MLP neurons of a small language model. Each row is named by its layer, matrix (gate and up: input weights) and neuron, and shows model dimensions 48-175. Each number is 128 + 32 x the weight over its row's rms, rounded and kept within 0 to 255. Numbers have three digits each. A neuron's up and down rows have the sign that makes its largest values positive.
After each neuron's rows, "fires on" lists the tokens most often at its 100 highest values on Wikipedia text that the model never trained on.

L5.gate494:079162106117165203129131170064158147141143179174116128081178145136180107126074090111152110127127126151131146121139194196151109107139095151166130119133142115189105157153137117119103120075174173093122149205159169122094141122092096160120090080102062172210105085174108135150182096136078141145129155132107122129101115132106085177146190101159186110135140103126104107113107132091125150083190
L5.up494:111095117137112218115139130156135171093068134125133170168128099153165123159162127124118088106113152139152117134134128162072028108177121096145088116152095121127123197171136059123061119124134108151103142130129149081163165111152130141107126142098167134115149110192131082138164105112110150154115157109100156150092151175124187133153131133104180125186094097137137097145115122073053134128181
fires on: "\n", ", ", "in ", "\n  ", "\n\n"

L7.gate1:160139138155171199117157099152134104114112173124112123137136166104122131141125137157105117125143247149135104095108087125111113158097069159138152097141148128144118087142177109126163105127147138118100070186170094139150186147124132120177131146114160174144165165044117065045147163170130095152132134128105040204082063124092112183109113144114141153153146117137145147139165153108127128108070
L7.up1:139145122185147129190140113099104117112085102089078164124161148147122098167166128077104115104165159090139135081132114098172126161156138064144146099196096118130191168096135177107118127139143117118141138100148113112040061141155128107107125223112116072173125098187082143099156157147125128125138156161097157074133113148142121156098191158086116102117162158084153071120105063079149156120170
fires on: "ar"

L3.gate64:113123125132152126132089171150131144177137136145060185144149073132163139115078101093086164110114120125096113147073170104000089157186157170105134162120137089102137149113089139157127080089187164177097113199152128141125162104133120136166119063138154170118128131128145068082104091116088143139141140125128079166103119138106097158149122124087177094149099177195097069137131156092130188161173
L3.up64:110162169102151124081086139120131149094066105064141065152137112140145120147103131137123134129113168108099141120108182136120011182152149157125138143137128162097113163151143187166082166098130071111090180135102127150167078127178085168109131153171190089146161121148133089114116140123079104144179143091084084182116137126101097134116127133084202076160117119124122116115145161137081117140110
fires on: ". ", "\n", "). ", "\n\n"

L2.gate276:186104113083150193108143118070144060094103134099159088155122152091150149161095115127096138088072096154117058162068141139152179114141154132125103139114158103076143160121144167149202104118162103128120204209160149173161088117118146144138075103139236107070126128077094117129143136125084078151121092092130098130140149143097126154102158117133119171121139118116130136113168182135127176135166
L2.up276:121132131152110140154144156079109109183154141111117126182159151178119118147118105056130133119148119116119103152090135128137148028037134127156143083169151159154152060138114125178134135096140119093150127141120115188129132156109135105163097173134127160109070133108154103121139121139158128141167151074138125068163137081140063106087116145145141131178167079133133118131088087154136121145081
fires on: "us ", "Th", "i", "and ", "ur", "ol"

L2.gate222:114083104154153133125112116157141086141145128176153141096100111104121116157104124151128105162129107136108132172127119189117089147162098121148103147165119109141126113061148147094108121098115159087139180184130121145083157164085101204083152102133153174121159165130149058063061048146090118136094140131130136132152138126145156145135104145076127067076155161136140083165147104107159152124205
L2.up222:172090134166152175143086129108108157086170120231141137127127092148132099128100096130195087102126136134165134179182130154120114115143050146092126104123112139125094126030118157131078186099116135087171129143140101120105212170099126126089129152103140150163120060112100117113104048158098154122130133154115102119111092132111077174152196115130135115143179110164178089091127158118147103120166
fires on: "\n", "\n\n", ". ", ".\" "

L2.gate483:122093187146114151139094135095134139151159055060155144102125061148146117107124104119152124159089093126111034155168114110115155142095174124080136116115129115103157190113113113143117149152141142148027088167163096076118144100169106129096104128178115165085167095113140054118133147140180157160152134088104117124068158124092062096154106121106141122140105111095214193067094141140076150096124
L2.up483:097146152155171086173165089150101146109164060130103134132047176097139130154143084093084077125090107096177043130145160180086170131110072139109162113107116124183178119092097079059180135146106152146105086123163139064105113104147134151151170150129120111133157104110070127055141099120145135162144097081124161157124084114131132083113119115157174175120184165133139094119131120106153130144131
fires on: "pres", "is", "thern ", "opul", "angu", "arm"

L10.gate640:114155170164153167109155189124093129082136090109075073137103164144137104111127161084129187152114140105138133083152137123118143083091137098196122173113126102187140165094150119135123098102201156200165129113126110101087188128064142112195166111107108190106128121171100113159188150136118150067114155080112125112104210146143153119114150160130125109178090112080141109114120088156070163169113
L10.up640:128083132202179126160160202120111141112143051160124125158142159166164111171117103134114128108147146085081149149147095160124151092118125086091118098160116107144187182120143124124056124047130164098131081161104118122113134143074075128195170090131125163112134114138103093093127161086123101112064161099141125135146098144128103142185140103164132148072090129117125162148103135154064099162081
fires on: "ed ", "ording ", "ing ", "tion ", "s "

L9.gate128:162141213188046126113103117154094131099125181172135142064119163133143085167094073106162156146158138160094148106148125136120182149172097084135130105097157154182085106166071125111106198139131156127173095123130076112125145138154145091128162168112115158137114112095095123185136156076104131152096127135135186111102098160121188120185127125110104173082142130140136127086204114134127154060097
L9.up128:117107118182133156070159140188140163160114113102109138157152141114169050126135043131128094147143165115117107137072091168088152117176107197102134129139109153166100119138205147084120175118218149092075147146124062110116153120128124093151146147086045153143115163092121132134136144054153120121121126159121151092135138168103117072157123138133150124093154108111161119172137077175117094134085
fires on: "su", "i", "ti", "ab", "u"

L5.gate199:096114106164141188129145040152124216152156094161140165154131165166166091079148147085148130188124110145136101119150218104122151124124119166126103149138133133153186131128135148169124121105109132112143079143154106108134095078101123177122130138086107097177121151104120085098159181103072084122138151162097093148116208127144106122195087137096095207178115124074169152125063064153162111138125
L5.up199:076129110111082132097156115154136108176098162107130139130128115110146147192133087167072157137105095091185131117136120129135115093093118160089097173184139140100098132085088099183136163166173141118115099133175089122064161119070140147181159166091096142129055180125128178129119134079095216117103103142138118146060134114166166150130145124133150134086127165114152122075133141102122168161126
fires on: "of ", "a ", "known ", "/ ", "az", "the "

L3.gate677:138106109111160153154124205122086125091184090154151132142111076135174148102102093089102115167115131098176115152093129180093070175172132119098117167164041077144071130096105101112119147120123116125109142168107126125147166130124132135045182131142165204199129117136076153099156040121087175145089144083108145174106086146108106149118195088090137141124136134093132080146121093077116127142193
L3.up677:157122078124146152102112153146109059120121119126151086144104042150137133076084103117120138145081112194135144192079127165103116144144149122078124133162110134101113194066122099103129174119163134117104151148126083127189133148136084151036150107183161171192069132131129109107172094097098154160145106118153126144093085103133093156119161123081151126121157091115118108157131111108066133112175
fires on: ". ", "\n", ", ", ") ", "), "

L2.gate578:144114138150137107150068097147104120180157122132186153113087175069119069179161206110102143122163043147108082137125117102118106083140138125148141091174118138089133129104160088120113178127169134170091147131159158149108098129146073103122182116161106163067166092096117090158127141099150113119100136183130103079092168128077099123128093141083125192106080114151109103104156129076150119121164
L2.up578:058146124104181140188133111124111183197147083108188116144108120110125173109163116065115112172207092119150085186115159089117128088162124118114122106155115138095141091113076127104148139126140094158088098122247164152123155145106138172118160133114129204087132196114168073125119117086165136114102129124149116132090134098093145150149096125138093159149108130155105117086152090092137169119156
fires on: "public ", "tural ", "political ", "ical ", "work ", "itary "

L7.gate214:096100083061144079167157183096102124102112056150172149117116173178149103123153132104131154156174141107192060155127102127122129130111133133135104113181102164025141111081127152057122141161158141160104105149174137115095123124148121120140150092116089112106141120097097108120124215094172116098126168132105094118164103115137156136167095048153113186072143138091126140185111136091101140109091
L7.up214:146196152145153129188124131189125150127169110157191130151165086174158093129172111133086093166160147122115126166132132109067126141188100165058112091104124148115146155068154147144129135174057101154090102108131092124100236108139128233111139114106128156114179131173145114156126104098128117103150075155130147133067159075121146101146142192176157085123171149162112121134134105074081150116126
fires on: "Sp", "ical ", "eb", "earch ", "sp", "political "

L5.gate0:130119142086156171139127164073144132095163156151147112072130133135078146114086172144120099166094088110117119141108133134137148219175104127137147129148113082132140125155091140128208120121130155160121108141115130187162079119109115149069121017146138173147155115130128113115085134160097145124158112125076121127130138149119131067173106174121130131110141087145103094106183092168107175098158
L5.up0:116151124089070159094136176115128099161132103128132084118116108169184130127136109097094134123106176148108146089096110116125111107139101097043164134121128127143179111166155139157077182145146147111097103138098105125150121103113130141088186131148131171109138142107109143084126162147206105118238113059146067161122128153147138112136135107139157129078048119130114144128137142227151100089108
fires on: ", ", "built ", "became ", "died ", "ext", "released "

L10.gate382:098174153079158154109167105183109168164135109097120105143150155080105139139139092126121196083228141126205135100101176143172132143104106146077107126164142153123131099082126145039125114135184126111093101106103100131102136156071140139159141151125170103132106149117156128145117078093137141103196131145113159176120106126133106110101052131120149157067121201121139117124153131114173110145093
L10.up382:124127152125208132165125096128127150097171192105098161156169152122133095157125108147120095100222082156110139140146113102183061133154176074124130136162124114154155108143118104100074142089210121062192119121101190117152051107146145066135173130095078110134191129166117141114135125121095076134153121081136126179100115153069119192055143133115155153152099140074219110121153119111147177126116
fires on: "ar", "el", "University ", "ys", "on"

L5.gate733:163089134096104107119164113068130152095143079068112114160056142150190094132169160151152132116080067093066158149137076158149124154134142040131145075162123101091156085136050122140137131123169137108101084137142147140161115113169167119104144089199195200136221165142169111116132158109164192097178130183090103098156130110116094180114180152155125076120115190115125111137120127129128168109165
L5.up733:203060131142087114095106144086163146173124089129106135173098178138080127168163203157076096153155106108107104114155133166160103110139115101102160105152175122146083117158138149082127121159124139122072201133123094152072136161120099208118186112119128098109190106116090128165129193136126100142108169097125163034066103114073142154084156103121120083095156139130158137075106098128171079180082
fires on: "es ", "s ", "ts ", "ers ", "ing ", "ents "

L9.gate642:166140114152104115191149144105119132146166146212152137169152126141131131113094142149167131176167161068135089056120159119142104142121144162173102107159106155144121176133133152136168116115151132085152106142168176105152140137128140136121153138151120147125107124169183148079182134175133103073080103106161039097136172130138185114157010127154169078106137164088117126125121126116132101141103
L9.up642:186195187155082133119161146133140093122060083164114179146134129122075114153114199139144119186118088097114115138128090151159101096124177108133114081106165122146144167185144096176152153157075164102170162137097099125123143091095153124110115124147056091110168141201075064103142130104079115140106090111133130145132112113108130187196119100173133163093144139181118154197138160084111137150087
fires on: "l", "et", "u", "il", "ut"

L5.gate575:145120168175109090102093136105117166109124134132181189123129148122153058105146071160167115137142175130158159120147182152137138084085092168081113179131142104165102122050086132097124120080098159096168088159132116118126180152122168095192178152128129136129165144051111136131055087126154081191076169135112176026112144112112116153175136105110112129147145204119149124110089099085174149118065
L5.up575:144124098098112071104127169124177174071128161070089138211105217103113139182138112106141100067078143085208156140176130146042159144087074177169138146129097144109120089107141142168106142158071134114178120116068100089099115093123157172116160130120156144084138151126117123134128073124129142151136085111165201102084206143156148174128148139093096141108163118155125114122096050120161143034116
fires on: "a ", "& ", "o ", "and ", "is ", "ica "

L9.gate314:083136112181110120132117152138076134156128142146170124098121117143095165136071100094136143135105164141112065132077103162145132147148134115139146134112123143126091106163068171110148122157182089158124155137101146158117231152085153139170119092157063117177094126091127163149108153130115047153127124137119121144106089094140193176101159134133150130092125140085135143093117166199089145083057
L9.up314:115186178127196127103113166124137163204127169128139047118098122116131177075080105139143101095108128091164140082156140144154081194098121117153154169095158088193157202183150146132114137082155145123159176151076138157087169137146160088117076109168091067157103134113135133109152102112127095152140156137116144125136156179123121096128098097088123118099140143093140109119128177140098176113157
fires on: ". ", "ter", "; ", ", "

L3.gate728:178115150127161145179100124156052112109110126093176071105133161056199138103065125101152133115092115151121088172138154123140127123131152167099118096131163125088193150076076159118154106097110138147127076191186143135104092162096081142041134098120117102086161155103132144109119126086167139119105155129091138093190067141080191090175144085146118178138131145163174129106189103182139137154152
L3.up728:127096097155139134133168075129141113117121158113113129126102158136152186179141127084152132158117126169139171151088094098165115107130080117086120048157105097181102110087121143131147178162128157138141196158106145116113162120111093140084163099166166083140093129143111136142118096071122178157113130126144142132221089134171130151107141123086108085094139096144212084129117082139128140197123
fires on: "el", "s ", "ac", "ches "

L10.gate129:057126136113141133085173136104113174124117135133159110096128194135159121098123147178054089152137117148101170145114101145150187121147144166146108179167134118108115091134114168120113160072139182185146082102148106127108151170134117095155105119142204177158112134065083093118144101184109102083087121121090082144138162121140170173140146060100186146103137108136147147156137147109136158093154
L10.up129:151183101105126135067088177168110140087162130144152124116130151115154111177131157133096114156128133155128140150108042078111104100141106149141090100159162108056124177142138152082145096133146107142105139121160074148095179069136154146131219096199168160093152137112138114138101096159123108118082077047121101114057124134112131166146152162158123083154059078132173157108106112131083141157171
fires on: "es", "part ", "eded ", "Mc"

L5.gate687:146187109110158113107150105099157100146210092116121103123131123136092116097144098131077132092153182086149184103119140115097207137095134138077085088132100091173157115139203121126083120099065143168124088086133134119115132192097146179174116109107077130109152101125140156130146102073079093154127151124140133150140105103112098143174133142179062115196137106133115082130091086161164142117161
L5.up687:098122117193120146102178089192136181118129092136081125111088056115097081145128093093169129055078151113122103147160088088146159174144159144122151115088133148097104120140117146081159177143120088188079135166125123066140177090123171154123147111149183131174123101172138167131133099083121145117132147115147185153111164158136139090123130134086154135097112171110156176071204145120147183127120
fires on: "an ", "i ", "y ", "a ", "is ", "u "

L10.gate660:110129086174105120157112121080131140121165115158150108137089109090149127119117126161181120172161097055094140064111127078137184081117176159055100119156121126121117087103133117151152178110152080131133129138168152142168144134133070104118152113133108125051119160106136109102088114079199107137105166031150117101180120128145174080084137076162100151104086111119170139118134158119117172184055
L10.up660:158104150127095110136120098166142111164154109157120162129134130064112158136126093135229083172136092126156148092127165095088125168143189148168092180061126138162121093206143149133111095145137090125144180128137127146142063115108030128068161132099155110121166233122132087075120145102120135129184108125126120100126116153113144152164129081091123149121143123101128113112089133142082142151151
fires on: "tr", "r", "Tr", "- ", "l", "ed"

L9.gate539:123190126170136119217167124061110163203155075093122113136110108094121128100066136103150110161108102132126165154147140080081076119091080201154153143150140126170141173152144143104082150104108128132075226122151191099122131145119123134111068122160082155142124180181179169133121137100113084129143116151110188139147168085100191188130128131113150129132118110140111159147037100135112078103121
L9.up539:131108140137069118116116139167108145133089152171147111136106129129146134106087116103132187229116126165175118107165122159140194128072115152123122124142105119118185126186063120108189090145143113165184130083081206138086086135158102155103123171082128149153054121174147188087105126074117126194143117080131199114101086142111137145129128152100156158098118165062059119162134127102118128127138
fires on: "u", "ul", "or", "ang", "stric", "h"

L10.gate402:139106113124170179116116182097065146129063101080132124115201150085052145090122127182127125186103092169156123119160133112141179127065150072120065148117129129088116095128129110109085180130186127091133099135138133048158160125150155116068156136109093102121154078110018063139147126121153171170135119153122107096132115137127133111115079139139071154157121136149136171123175135143124139158079
L10.up402:064134155173113081125119104115119128158121064102172117129154111105114133103122112124103153138087114107185144094116186144120143137123128134141103112128149181143164090111174181118147140136090104137084162146174087100102167139134144154050126156155124091086141121060172062107116132092130197154092130169135093099095157146131135123152083160142142159125129170093141214186121147130164151109118
fires on: "a", "e", "=", "y", "op", "- "

L9.gate306:208174141107133112111120158093151159188093125081104098118124110062082117112119120086214132186101107172156196140146123133189129111068133134146119130135136112151146131199156153096087129147082097102105099156138213148142090085150152075203035165161117159136121126151099148144175149087120108145181144161114184103122088109100135148099112100148085106078144121096127102134099150091145153109096
L9.up306:129108136171091086079117167136130114109176095141156210148097126101052136105135180107125137134109144140098099117082113090079151196121124145085171148155156140119200042146115124122146074194143146111123098151141134153141129152178175142074182206084158117209128120141174165065137196159089099190127152180130145128108158093128154143149142116151151074087122148101128075127085130104194095139100
fires on: "or", "ul", "et", "ou", "quar", "por"

L10.gate418:133116163069113162085140124132082150143114157130071070118167161129126159059059172117146153139095099078109141132117121156139140076170119076143095107137098110207065142135078114127141178124180162132177132116141119169079135144153146044151106118136076115161099137116045141141142150093137162117140238203116156125097132026154143171141107123113136123108133158115111109134130149174173088154079
L10.up418:185134105133131123075075145120140129156148143147107141127161170142125116101142147119114187118124120086105181121139208104170133057164173124114067152138123102161089125110114101101142123123172185087159176151121101101102128179174114115145124096136101119068085191142092094164129094129130148059062157157117195103090116124142143128146079147103102095058131148159104196090173106147139111212135
fires on: "===", "===="

L9.gate371:172075126149115051140107129106159129117169082087128131155084164100156153143115153167164112194148169092162126040141198156189093096095161161107111156162132085159082077120122130157092159118135106121139123154176096175116156125067126063132129071091103185147088120108066094120126161154148125117164176120089111147112151184137146121136171134118102091161096078062187150148104143117135162185085
L9.up371:134149091093099104151081087143153125074144151149122155112056120065139163133152191186140126180178132112184127113086163195137070136112125056070097134178122130118092143091173194144072147075102104161112141081135111153136086110130066111118119092106100120139064165135152078140065084110107069110123123103116113200134173180122163144130152139179144148155118099163098093155111157096114099165144
fires on: "tr", "om", "es", "t", "Tr"

L3.gate727:113106100158138159187135172149095117155111157122109068130162159133130116103107137058095137178106104126177148150056107107103072111136150102140119144124129093161194118126141152168175093136146206167166069157106207137117104087152098184095124061188089087091126141095090095144111150139177139134105142160115160121172082108118191085194087124123148151094093167066161168103156127209101081130154
L3.up727:108159085195153115134157110134121123136100065097123081066086157136074170123131152119102120215130073198100150114083131079151120128115164121186145099092127101122164064134156118130157152150132135124145157087118074109101160109094135153112158098145176135157141144119091136101108161104069182166128192151156079126166086115155119059135126165111067150171154144138143107114112142157113102168076
fires on: "s ", "sive ", "ished "

L10.gate710:105131140200126178152110149096112140142100186140131107143103131137144112064121114120110152078072086138190126103058165134151126113131085151113094049159136118112126141113073157116118153121129146144160106105139148121109086114137129075100092100153068098106091100159074138092127179126117179112144113191127174117071112085130186095168075095093103147107105153118077129137140133117109116150145
L10.up710:181206117150115092152088078111169078145084126096089135161068117138116119162131182148094165105108179146159128174119164144128112169184183041070070130140112130113162125161097142129102130116145128112126126120108076107126116135116111142108153133119085153147094194132101150142152111084105139130153141099159141176172143110160133139105184125143095041087102150098080154100121095154160157134166
fires on: "==", "==="

L9.gate207:130120084114146151121174103141109142127094172116152140125168192154148177145120112066136146119159123158159162119160153112123138133120078145130101100095126131113123116121124078136199107115206115091134102123178103130126126183150159110204143129146165160108178076083030141128146151203120078153116161147148094126147123077111195148122192123062098163118162141103172085154098092120080128162123
L9.up207:162172073114068117114106107156102153126155133087107127055182120083067139193138140167079125125158068137078184171104117174132149202099143123124068105135108130104074111090101135134153133133081153148182151111133147121058088111138100097109127115215154107097147151092078140160143130136119093117141135150155154114122133125137097109096110127090121124149161060117142144161077150098131171093092
fires on: "I ", "ar", "b", "o", "a ", "They "

L6.gate675:114097159172105154134131106174109125124096119031074164175127104126114110159141126156116124111212139127109173087104189113129139184089057126151092180140132159206095087128165124120120120065099125165143115147132112075166126180052174123143102146145136187107155149051159097138129158130074126159120130157085102098097093146101145140145098101149058149162154203097180105175191099107145122144138
L6.up675:149089149148100148109094140166138099135145096141083138135110087100056175131168046132102108066094132129144120110126117099128197142070121133125116124144134136132101134090147119135142145072154128191124119077042029088126056109129135141089127129168137166123100121165160184158195120066128145189097136141148110111099161162144082177140121134091110129138071107112103140129198106078127188128159
fires on: "a ", "as ", "or ", "in ", "is ", "to "

L2.gate354:108160224157218158168114169123160135141164127101118123103131117124137138162128097176126147160143125153091164155146117142168154075087157085131207116086104127119103142041130092144131099116143136095127179121108121155138142144139086189177129167148128132184104139174151128134149152125162111153101106094125073069138129170142075153127095138220088076136141127108059128136124104072166125152139
L2.up354:156098131110120090095166118153123097112174142135045157171162070144184175116104092169142100120135159104146107073157166173176104140114169109114108173109173142130097148094156086119122121091146140086124149107106157102150134137173129109199123085133125145109118098142121150058102134141169187112092106135133126131140120109167109068107086186146117140132156115113189086097114144101159158129114
fires on: "en", "ber", "in", "l", "rec", "on"

L5.gate511:162115203155156138119130099116081143158166124088080148135110142093152160117148097099150114102121124159137102136125134101110088126110133180028163186141142160096106110111160102151161153153081110135138103098076155182056142137134187101200081071056134110113133111095169135140145072123151094155157138136123110128132121125111113107104116148035090118167114182151191151138090110095135150103164
L5.up511:123112092116104085106117138126127117135126138126122134115072081150095151123151040137140108087193142086081136136229122164122188123127118141123140121112132146122096118098199114040141098151087064159120159065125073142155110179133169102130130151174142132111156101142141151145142074050145110149166100120148115116140127117134075119043180199126081156128088159133139171184132102115137180128119
fires on: "is ", "as ", "and ", "u ", "os "

L2.gate690:153104188092144185168123124105129048113128125105096117097129131120171129118089076126088127118124066078093141130183151088103111160136078114119147109131136134111166142126092141132150097144106169138093186160174148111111141159100101145145067081107155098082143181196171132139110132139104142088125121136099148176161116162151122101145114134156188134116123130157100126162157143167052127151125
L2.up690:096118170154156099121097141137131106144130082170125147169122192124126095212139170096182114087169080074150149173109082114135097087076098093109158122148134132154140128167143117124127154111154114141203121120198123132122116138122121149158114078137161155099104132172183134150154091101076169167118157144105175079125109118110189113165073133127109093220162140079132164139113107036160141113169
fires on: "on", "um", "un", "and ", "am", "ol"

L5.gate406:160104156201166070149156149154136070144161104166151108144087141136087130119125184120087132142133178099096120132131134152128162140151133116092141171148121093141170121057094049082142094114091146169118061130179118129170113157194147080116185043073126204134133085131109134096106099061119154107130179137113163108130089192157110106072162103076115066127118127143112112125137147128137144113155
L5.up406:154154127146159096152064092114181098103132150186154094128109145141089090145146155049124138115178167122095157153115122144101124141167092123130153133146109103178099119115199117098121175067164086171108130124122062147115146188111151102105164072181096178168140098134132153124104089119092114142112132186134157061122120160155135166117169131102160128160125074114102104137182162063140132132171
fires on: "s ", "their ", "its ", "es ", "his ", ", "

L5.gate537:156121135182119157150087178121153089095156119146095132129135088146124112131155109205146173098082143121150141147088113146125125154162131134107127081136086107148154102070075108133123125144096148135089156149065155148149166142123139153065190071148167241100138074125081106107118057058088142147098160088140080134119116118132122124146161089116145089139156088129112078172081125057158129087141
L5.up537:115167113150125168177123111195170134115104147153147153167175148160087132083118138132150154122156163149117109148129104138136120133162108081149106090122105124168128148117158083157082044064137111140130155139129109166137119149127131171092113084147067157173075170117125102139097061088133156160053157061119119167147102109137138141165163124121124175140151045125086127141107115090148088098156
fires on: "\n", ". "

L10.gate525:060147156197172164179081128086127117125131144143068132128093117153144110108145153117142074074107112116154113147130110180129130074131085086082125135152121116206123125125084150157139106118233201154112150139151132121105116172110075076182118123161138147138138095063072151157168139120131135091127198156107130149101141112139132159101162084153196078081132151124122149123087079154115105122141
L10.up525:135147142113110121185095147156157113163133149122117128154152141063194077157112168149130152131110142128207127175074177089157101163100139139114177146136113106160135144146163098128085107142171064160076100158121092111155074117106105095117142177153132156107102144126128167094122131129119177104096136128119144095224164106154145141156140108110130137074143138099099148128109157122124152160165
fires on: "==", "stit", "ph", "cr", "List "

L7.gate479:136145059174106159087126115099127166120110060075112132136083160165137140083070158129119198196121126093146120066096128160083092117115088071080122142118176129168101089121198162139123106148132142182151057108128161127100136170127095127102079178133063107108095127115108146121128147135225141157161152131128129140095116162144165134170127165144177164158112169135117140167098161162119122145102
L7.up479:164230114131129147064074069152199131183181095128175103164125156148142173124117140117146107098132090128162141125072135213159108101130130135080164142132165135112152072126171075116104152135150154075173122085119121111134104151129115113088124148105103127089083138114126143101106105117171144157195142143168117130112139121138167106108203117158099096116087167137150149117129088101164126180146
fires on: "==", "==="

L6.gate343:112116132185141117076093115132088137127113096080097143095163160067136136160148118137091138148171101153138047176192197150176142112105167104084174092097100120113128173146115120081147127100063108189177041176154146111174092138129129148152100143106128070104076096082140103097134105121153079143135156111136105079086125154117130121176109156137133149176140131189151113117139115080147159143117
L6.up343:091130136204103152123134125162109152153094110086160140106084106093127134150097160128078148144038165136164070178200191109154135150130155101060171099130170115094134155135050141100122126083148146127145080161210131154099116125109122143169106147109086094105100065092135101122142082102164137100121126140149095141137140148143121071153115128089136164152141162144180086094227143142130140126111
fires on: "res", "pres", "is", "ol"

L6.gate306:131063153182061101153101130140105219094123108100137091168058164151176129132154168059128121162136123037127136150116129160158141091110120131094080125147130122097130080140147121103119148156093108128090174122165079100132122127125145119114109122073126155101195164138183155127119100073091096160169125177151076147213086130139095101035141145141150143142132148097113143172095045168098122177180
L6.up306:121171063152111099086111135181152121075108104168075112156098160108102133125123134103116141107110132089155110063162146171079130042109112127116104128152123067100122181093179135153125065136095140163117165108187123135120138159142107103152122111161127158162154084146126165124103102140202135149130124181158182132128089163130100095096150120157159119139168105145086114171136144139142104169171
fires on: "es ", "s ", "ings ", "ers ", "ons ", "ts "

L6.gate480:105133139132133167104103148114179093181138140072094074106097123136128148108203102148119193094078108145133114083068120140168153161087163120130055115118115108080164157047098113084125148132088150144139156113146100117058101185143156122114074153133120219097169107194188130091121159140107140067156115115162164102126101098122128111193190133152141162144109146134141097155107119106092123127141
L6.up480:100187209069191157107163095108117102218180139163139098112166098071128136115142086152187108176127086176130148139116158134153172201155101078130152124127114125099158124156119099105119255138131109116135152161092133147077145116097118142127103089064138081115108128179065127121127137156131173083116076145125127132106117141144168129140129147118134173113099159166114070128071123105139114120129
fires on: "m", "M"

L6.gate499:098140123143118101109072100159135150111109201160180130122102115153136103171118065126108131191145101117084140163176127122174138130161075163147188100100103103160125048126118121160119142104189112099150133136120199156194165150167170095146136056143124170141113023122097150199165123136107119161115150157073062105100146091140141079072115076105087134148129150086128098139099134098184164125162
L6.up499:116130117091149128107155119171161169082056133136184156132086120117196089186122083163176131139078120108103181181069140137138124199146111163092156103109137130092150115155129103116075116172158102148098216126103142126145128102211173148156101158097121110150102173128143152091065151105159106101079115182129122163082111102101172143115156112129157110106100163166168101161109139154119133076145
fires on: "in ", "u", "ut", "wi", "i", "em"

L10.gate739:126113167069146103182119112061110197192152159135100138131108150119104179141143107092199138136079093186083117132091094084136231154096139154123126114074113098157170131125134086182131122118115132129146108126177106149132094140125115134109115100135097142105153106151149122091111105145134131139097148138136125126131120165158101113129133165107077147209101138118164163110070184177095166126089
L10.up739:154118167099187142071111060150110146112116124125127096140144174151072129158177167130146166166133098191077059128117139081130128104107140161109104176123144154122162104144085108141094110071134151123129193140127081136078142126090146188085120111097119120097131037164122208110167153100101121110162101081124113132048140169122197094101101119118175141175132117196115070077125155117096136164126
fires on: "m", "n", "lim", "eng", "li"

L9.gate119:155086158091122110081105183076132169136168128107148112091127100143138108161152058135136086149131120085127102122149091136196126138102136144119070214037133166138052117084101184121140143161113116138132153163150135092136129076108142088109127111154167086138123169045113134140149148092154083153088111161092124108139148145146181080147102115146133196147147141092134211155141170157122123106089
L9.up119:124052185115122128067125120124153112120114115033116128107071083142139120056150082147142151166091101086156146106066108122162124159165129107104109127128117179110106068118095147114087139135110074123153143115169045156140112090131106131145105115089137164073146151123127117111131158055078175171085109170133159082135152122111175132117088174142130149172157170119161162114110165155150113148118
fires on: "=", "- ", "ew", "im", "tic", "es"

L9.gate601:105097113133169073166120116052154163115177119116167115122145126169196142163116138100155157126141050089070103122154126166107124141136148086143103147178135118139128120103165146081111118101124150109108092154181107125091186129109188094106112133087179133113133064118154100156161182081131134157146157085083140158136151138179154143125129197152090112164146146111075160136082136129114132179110
L9.up601:119082150209114116105084140060088146129144114139107129147171145141126108156152120146139165159159127117143088115096131157098157041153127130088119195142143165100132168134225116203150069118166130149142188061144122147075099146103132133189170122123118131108135078124092114122058114119079121145156118074143126120123070127096175172077120171179136093104139148154126138118083149095104129186168
fires on: "es ", "ose ", "ing ", "ed ", "s ", "St"